config = dict(
    d_model=256,
    n_head=4,
    d_mlp=1024,
    vocab_size=772,
    norm_eps=1e-06,
    init_std_down=0.00441,
    beta2=0.99,
    weight_decay=0.27,
    grad_clip=0.5,
    seq_len=512,
    steps=6436,
    dataset='wikipedia_en',
)
MLP neurons of a small language model. Each row is named by its layer, matrix (up: input weights; down: output weights) and neuron, and shows model dimensions 80-175. Each number is 128 + 24 x the weight over its row's rms, rounded and kept within 0 to 255. Numbers have three digits each.
After each neuron's rows, "fires before" lists the tokens most often just after its 100 highest values on Wikipedia text that the model never trained on; "fires after" lists the tokens most often just before its 100 highest values on Wikipedia text that the model never trained on. A number after a token or word is its count.

L8.up700:123152103137121113129161134126141153093094123223119154112087099108166138159132131096114115145102074145106102160127129125163126121118122167134100145169137106095134112115137149195121122110130159170118144143149137111114133088101094108139097136087165142143159124140138154123089151154096144131
L8.down700:113115155147156133151114140087127099141130159119136124105131089146138126133123109147138126177174114128088126097141157108142085077101104099141094177154097115176162176119151139094131130147124112139152182131167096137139133095159104132151128113139120113181089147087127099132106128125158113104
fires before: "s" 13, "ition" 13, "e" 10, "er" 7, "ed" 6, "t" 5
fires after: " p" 31, " c" 10, " comp" 10, " P" 8, "c" 8, "is" 7

L18.up271:135099125132103147159113144134164097069055141140127127118120140137075177131094175087103151130132116124171116115106122165096120070136136162096142129158105113135146127134111150163111121085157118139098142159101173144136134182142134116163138149119112107130164118140157176122146160143157135134
L18.down271:157115133100133138113109119124149156125171123111163110095106085109145118124151153166103097147112151119115119154125169101153100105116133103145133130124179157087152150137135094163140123122154115107147119116080085131119152149124087124125121150158162136145151128110115091127150128093148122103
fires before: "0" 15, "1" 14, "3" 12, "." 7, "2" 7, " |" 6
fires after: " |" 76, ";" 6, " " 6

L11.up744:081119136117102157124160150161145131091118109167144173111105106142157153142153144107147133120133161102123146166097138144119141112144132152111114148143103068087145162143175129109136164120119131136074133103150161126151096096137148129143093106079144160083160132110156147113121144084117091122
L11.down744:094099129141151070107140157146116094105124141111132122181106162193125106135100120097142115104136096126139059108149146128132165179070113116110134131113138161150149113129116133107084065137135139125141119164136123147109181102135144173084169193138091142148095100138146123160159104136111131137
fires before: "al" 25, "hn" 13, "ch" 6, "es" 5, "g" 5
fires after: " T" 47, " t" 32, " b" 10, "T" 5, " B" 4

L12.up775:137126116100115100120143117112156125111116147186105135111126134116129151147077122103149143172114147136125144133105123146106141107165159143138066140149113092100086142157140108132130087116116134147136126137141146127107130093108124132091132141156123119143127123134142156142106148131147140163
L12.down775:138093115118177143148124139146093137153185108119130142157065163177156104106137148136116117114159108147129098148142138125139117130150140134124177119086105147126139093124138124105149126133115092077157164120113107122076095115122130140111144108082126123150119122154163101126134116103145140121
fires before: "t" 23, "le" 18, "n" 7, "ts" 4, "es" 4
fires after: " C" 36, " A" 32, " P" 17, " c" 8

L21.up904:109103151130110127101114144124114122131105102125127145137134115171137113128166131153148107085160144100123124163121121145118162084125130148091103128089124109145144146112137202101173138075125097142147119115145194099147138138126116160081137095081132112176170132169134075123129118110122126137
L21.down904:161174158112143085144105155105141182125170083154146088108149182143136114143136138141145147152136120120177134163106134168115121141160133107100121105137128103103114104097141109146135103117164138157115121110127099160126115111136127103156124142142133118106163134116107122170098126111128114123
fires before: "al" 14, "at" 10, "le" 10, "ation" 7, "ore" 7, "a" 7
fires after: " T" 17, " F" 13, " o" 8, " O" 7, " |" 6, " S" 5

L8.up788:146130178154110150157081110101158040142100147134096126117084116158141112130135150095145129106134129154130126178109121131109143111122129105130125115113139108158155137138115086119146124072093118143114158149139137151132143143129091100136093147118117105114163119124138110101127101153105131142
L8.down788:142144119123079110140157144142083149098124129119143144139162142136099146139103100159145106129166146076109092128109141152156094142094138149123084157158106145129140125100143129124104185152124137098087133118101161141128107151156167147112115150140129162117146101133094123118181133134129124067
fires before: "ly" 27, "ary" 21, "ro" 9, "u" 4
fires after: " J" 31, " Jan" 21, " E" 9, " in" 8, " the" 6

L11.up637:149130152110153156155115152089109099134102117164117137117139095164119107134110162116158133123136141108135124165053130152146135059119144121123135099158111118160097182143110121119180146125089134092126153148162139141115147083136092105136064145146093119153147119150106123115149107121064163126
L11.down637:097129114161098102125108133157115114130131149096125145136120172118143166071137132151139085135112147145102124129128149120128099157065108136125084143140165128103153140097153133094075137081132178185143123112155170134092150163137139130135126140085099119108158144148194123125118098135119069139
fires before: "e" 16, "ly" 16, "hn" 10, "y" 7, "h" 6
fires after: " J" 20, " h" 10, " H" 10, " j" 7, "ent" 7, " at" 4

L12.up402:145117174156088119113081122126191127171104157119134131139113122145130112144113124111155114118125109153131129137131121137116122093129134122103051111120125110125112138134170148167133088097102124104114112116129173155098116128137143152151149108120103129096120124124156134070121117103124158137
L12.down402:109130144103103155121184110070116126145108083169140135142077119128100192132135117118129112146158153088091117169101122139141157161128142173128139138151119120129114123113146118137090120175155162145101111120125092134118139072148116173097104149158128182125095141101122116147149155153172120108
fires before: "um" 21, "t" 13, "d" 7, "b" 5, "ar" 4
fires after: " C" 22, " A" 21, " al" 15, "C" 12, " Al" 9, "A" 7

L19.up940:139122146143119115153128121145149140140070158124140157123132126145142135150162104125138130147144092120157123130091082096098128134096153094134092122132151121135079213169109137144122156120131135140109132146149139077114085131134143105163102114085140129134176144137115178090135111097082114107
L19.down940:143150103113151181103152115109126120092111139129130134132124154112112163119192164093113105138129116132101116125136158131160137094104113135112167139068083114107128118149142110111119116145106138084088101149140104114158140154097098151138142087135138141169127141126135103120148123131124150100
fires before: " " 36, " S" 10, " F" 4, "l" 4
fires after: "3" 34, "2" 11, "4" 10, "1" 7, "th" 6, "0" 6

L19.up306:131112211145127104094134117149167140097086143177117143112135125162114141135140117104147102111155126125114155152090098125113131146125164140163110116132187086130141111109166142122161114090105128180102123144129151124110133074137120155097129129094182112115162116144151145075160142114104158110
L19.down306:144151120122121117130139117139142154118107099148112092161110164098165126122141099116148143159136117088125133128120157124161102130138136121137140126138144174114095133132135120140124143115173102140149097129147147178171118113089113098124161115160102096125119141119117135149158101143093151107
fires before: " " 41, "y" 7, "ay" 5, "3" 5, "ical" 4
fires after: " P" 18, "2" 15, "3" 12, "ol" 7, "1" 7, "4" 5

L11.up885:121118127144123144104168097131137099109121093126132148124132140157128128154128136112145140103122156135138090145088140137130144104135139102113128152140068130119115136136175106136114134078089075151109141115146153168131128138130173139101128114129140132148173137147097118109101126161134115099
L11.down885:133140148126159087086083176121148134143111139129106149110105090130125145111131158128098109114079123115135159087135103159127131157121123157111123142095160115127148160110121159109134116081106131132145135149127122114121106135098119136114127144120136143123116120112132140135161127096152112160
fires before: "it" 10, "ue" 10, "ist" 9, "ity" 9, "al" 9, "y" 5
fires after: "ct" 30, " Le" 10, "th" 8, "ut" 7, "b" 5

L19.up662:139103172192126127136111112165127111071093110111202128124141128159144124135111150125133091111125145139130102157074077133085127102132142110124122109096154111124136136130110149139126102179123120120139128119144143146104111139124092104165102140086105144129158133118129125120164111149150152102
L19.down662:157126134126158161141149120155126149133106113111138154158102154141099182102160142142185103164122149118099096092095146092142163141095131120120136126093092100108132095158119141140127134155130143106138155109151111127124123154101161098134123124157167089180109138160125162115115134100122131174
fires before: " " 24, " L" 10, " |" 8, "ed" 6, " —" 6, "le" 5
fires after: " —" 20, " W" 15, " |" 9, " w" 7, "old" 5, "ing" 4

L15.up369:133121099159147106142152158137147086116105132171111139092136143144112169119156139114144154114156139130132119106115100121147085129176122113103127152148126104157103100159142110154130133097114108154119121094143184101123134117101125129138136124125134142125168114119141130121128133129157108105
L15.down369:124143112089131167124142126129115126117093118129102138131129086158152101118107133111100129096104133108122156134129109150141134128116132084185117111111096129111139143133078128169134121131158136152103133117097113153165127127150126156093112108113104150162098133140128095146146095154116114157
fires before: "y" 29, "ity" 9, "al" 9, "ies" 6, "an" 5
fires after: "am" 30, "b" 13, "ad" 6, "at" 5

L21.up191:135131108117114100105155110139153121131133121107172107082157127096117146137151153114115125161139086168113100113105086160129065153101142129106148150176120084119117126112136170150157163161133125110135150124131116142143149123107106149176064086103166132137142137155138150111147049086175118107
L21.down191:122164099134157124117137154155123104177171151155142129158120094104134167175105088167144121118090098174099112097116103134145146162109135135140139163124155136103120133155120140133095126098083162120101138123144165135095112124162113212113122148151112146109119107162148177100176145093152159111
fires before: ")" 71, ")\n" 8, "–" 4
fires after: " (" 17, "20" 12, "/" 9, "N" 6, "8" 6, "2" 5

L11.up615:096101166157079096160098109141151112114126150137144209095116169162121125151142128087164089134139109122072143178110120125114129080138117111121118156130129118142174100127119135125138120084127140145078166159151168162102148127131122143109102115084126111105116124142159143161109156141125095098
L11.down615:128127093138110131134112181103101143097116122135100118111141076099095131099123136147091140101118138176128121144140070133109120130128124130116124101134157146094117182160127127124139108108109117120201121139124117113099119157142107152121153135134125112109138119122131105123128130091138116144
fires before: "0" 21, "1" 13, "3" 11, "5" 8, "4" 7, "2" 7
fires after: " |" 79, ";" 19

L18.up225:118126138121100078128085100115147132123119148127146140102137124142136168133125114165144113116100151128094134152111170140168118128133094144123116153117124124095153146076173165092158123122097139123098164178122144124115140090141139127121151128114111132097139123156155124139163130142131137148
L18.down225:101065127098173101111144144123097151076102112108133172150144127128168149136168139147163089107149085125119150165121129126110106146151123105091131132126118119130124135142110138100141122110137108122121127140141110112123132106140192076091166111082127123139096123141139123105089123081140121136
fires before: " |" 27, "er" 14, "es" 13, "id" 8, "y" 7
fires after: " C" 14, " V" 13, " T" 11, "C" 9, " P" 8, " c" 7

L15.up497:132144121139157113122093137151131149110139120143126119123133076118112121143114138148166110108160131117129134147100137149112117080119164144114106127168111107139155149141170076152125096166132123119133122117142108097131140141121117101131123125120098143059134124091113112067127113160138098128
L15.down497:146161099138110136138172090112122127159131129141092142095151207131108132140148108121128121153120097115104097137168136158121122138140104146127150139127147138126109105091089139163124186134144118129127127140118131144159126129112120122154103105118158145129102115120096129133125116117140107149
fires before: "ore" 29, "ch" 12, "il" 6, "ff" 6
fires after: " be" 29, " s" 17, " b" 16, " v" 11, " d" 8, " S" 4

L18.up817:173122111122122151162126136129150103158123135161148142116130120097150152145170120141168139110147103103141123146093118144127123134146132118122099091142136138137138135132126161133154133091106115117135173115129147119115092075108152113089109119143121131126122153115128147131086042115137109106
L18.down817:090133077126131142111122114144146134147127116149154153115146147102164144127087131147121158105142141121101118106141122164165152128079173166180085151118107145131088152156120122149132133137132118161074108170132131138112124177153135117123149181154139162128138119126119145121131123176111090137
fires before: "ition" 13, " to" 13, "r" 9, "ated" 8, "b" 7, "ed" 4
fires after: " ad" 27, "c" 12, "oc" 12, "ord" 9, " d" 5

L12.up902:151124119168105106094106104147133145081120090115155122149172112120134133163137119116146142126145114133104117130105094119094133113111134143112116112130123128101097138130154134128156119113102154152090093137158125128124115077111156146137110124141149152114118109158103167095162137141103162132
L12.down902:098123131115119144155149139144128145173142135118098133126105132126116117103122107125108128158126125120157100110129157144162132124165122201145120107107116109129140101146126121131109118144112164124105130117119140124152157165131125153129143130130129144129131129158148121129125112101181111132
fires before: "ch" 13, "ist" 11, "res" 8, "et" 7, "ag" 6, "is" 5
fires after: " Ch" 29, " R" 15, " ch" 10, " re" 10, " St" 7

L8.up481:144126112170118171118116154082172124119122137139141124128113090118167167158133132127154079152081124142142118170126135139131104126129182183114115125131108130109156140126088141125148092113077154098132139171159148108147117110117102139112065119103144137112124156105159115107053117146127089157
L8.down481:153122149114172152093135134111126115152135067108140101141196105067139152140156170129127139139164141110159149100138177093133152109115151134114111174154134126094146119152145126110093120148135107091102132186110111093186112139132142162152113128137159138133081149121144160159105136098104152141
fires before: "ing" 19, "er" 12, "s" 9, "in" 6, "ed" 5, "ition" 5
fires after: " rec" 26, "cc" 14, " " 11, " con" 7, "ec" 7, " ad" 6

L12.up914:161123121154170137085107119116086127114132115097143117134166125143099172143168140172146093085114124132103160120103122107043091124093105107132084107111138094146129136152124132175135110133106139161130138137133115135109135138126117116120154103118138171132182122145133109122133128111110077124
L12.down914:124120131086061143173091144135167175161123106122129093139120150175147127119108074117149138194136120106164108155153112152143164116167175160094164143168115138091133159111118120095112124159149136131101154135106141151134135119124133125125151116121129107109071120136137120116139141134073147120
fires before: "ch" 15, "ist" 12, "ed" 9, "ing" 7, "en" 7
fires after: " Ch" 21, "ar" 20, " ch" 16, "rit" 10, "ild" 7, " ar" 7

L18.up363:145118108121142156173133140153134085127115100113148123105113158137167143140182128129156146144122116117162093137121058129134102133128120133172118133143102136073151143122151125145158133117096149128123126139140121064119115160132135112136109127051109149117158161171120076086133116117132141131
L18.down363:116137133156101122085072158149137103114124143131163157118140124126147148145130109131123112105140093147124144148136112142098123139145145134135111116072100134171128097091113105103107136133089103126110109131124097122167140134127175156091129110160140099141119115132142122141125070126147098117
fires before: " " 37, "s" 9, "is" 7, "ition" 5
fires after: "ru" 16, " ad" 13, "t" 7, "orm" 7, "le" 6, " comp" 4

L8.up768:117138123147114148141135144094159112118080125141106136115112138109110108155156115140167096083109108150161095164133101136104130155136154113091132116155151104124167092135112153166127155118077139143124155133162139122148116130104108141132123127106123138138133146112162154086096085124100124147
L8.down768:123132148131083109106161121146110118122101144107106140115129131154103134100154131164114117116125151163071137117130164095115100081104114111164141085110092142135099177148173134133125097132137120125095118157117172135131119097135130112143137144153168142131161113155075138143142134140126119118
fires before: "ary" 27, "ly" 26, "e" 15, "ro" 9, "u" 9
fires after: " Jan" 27, " J" 26, " E" 9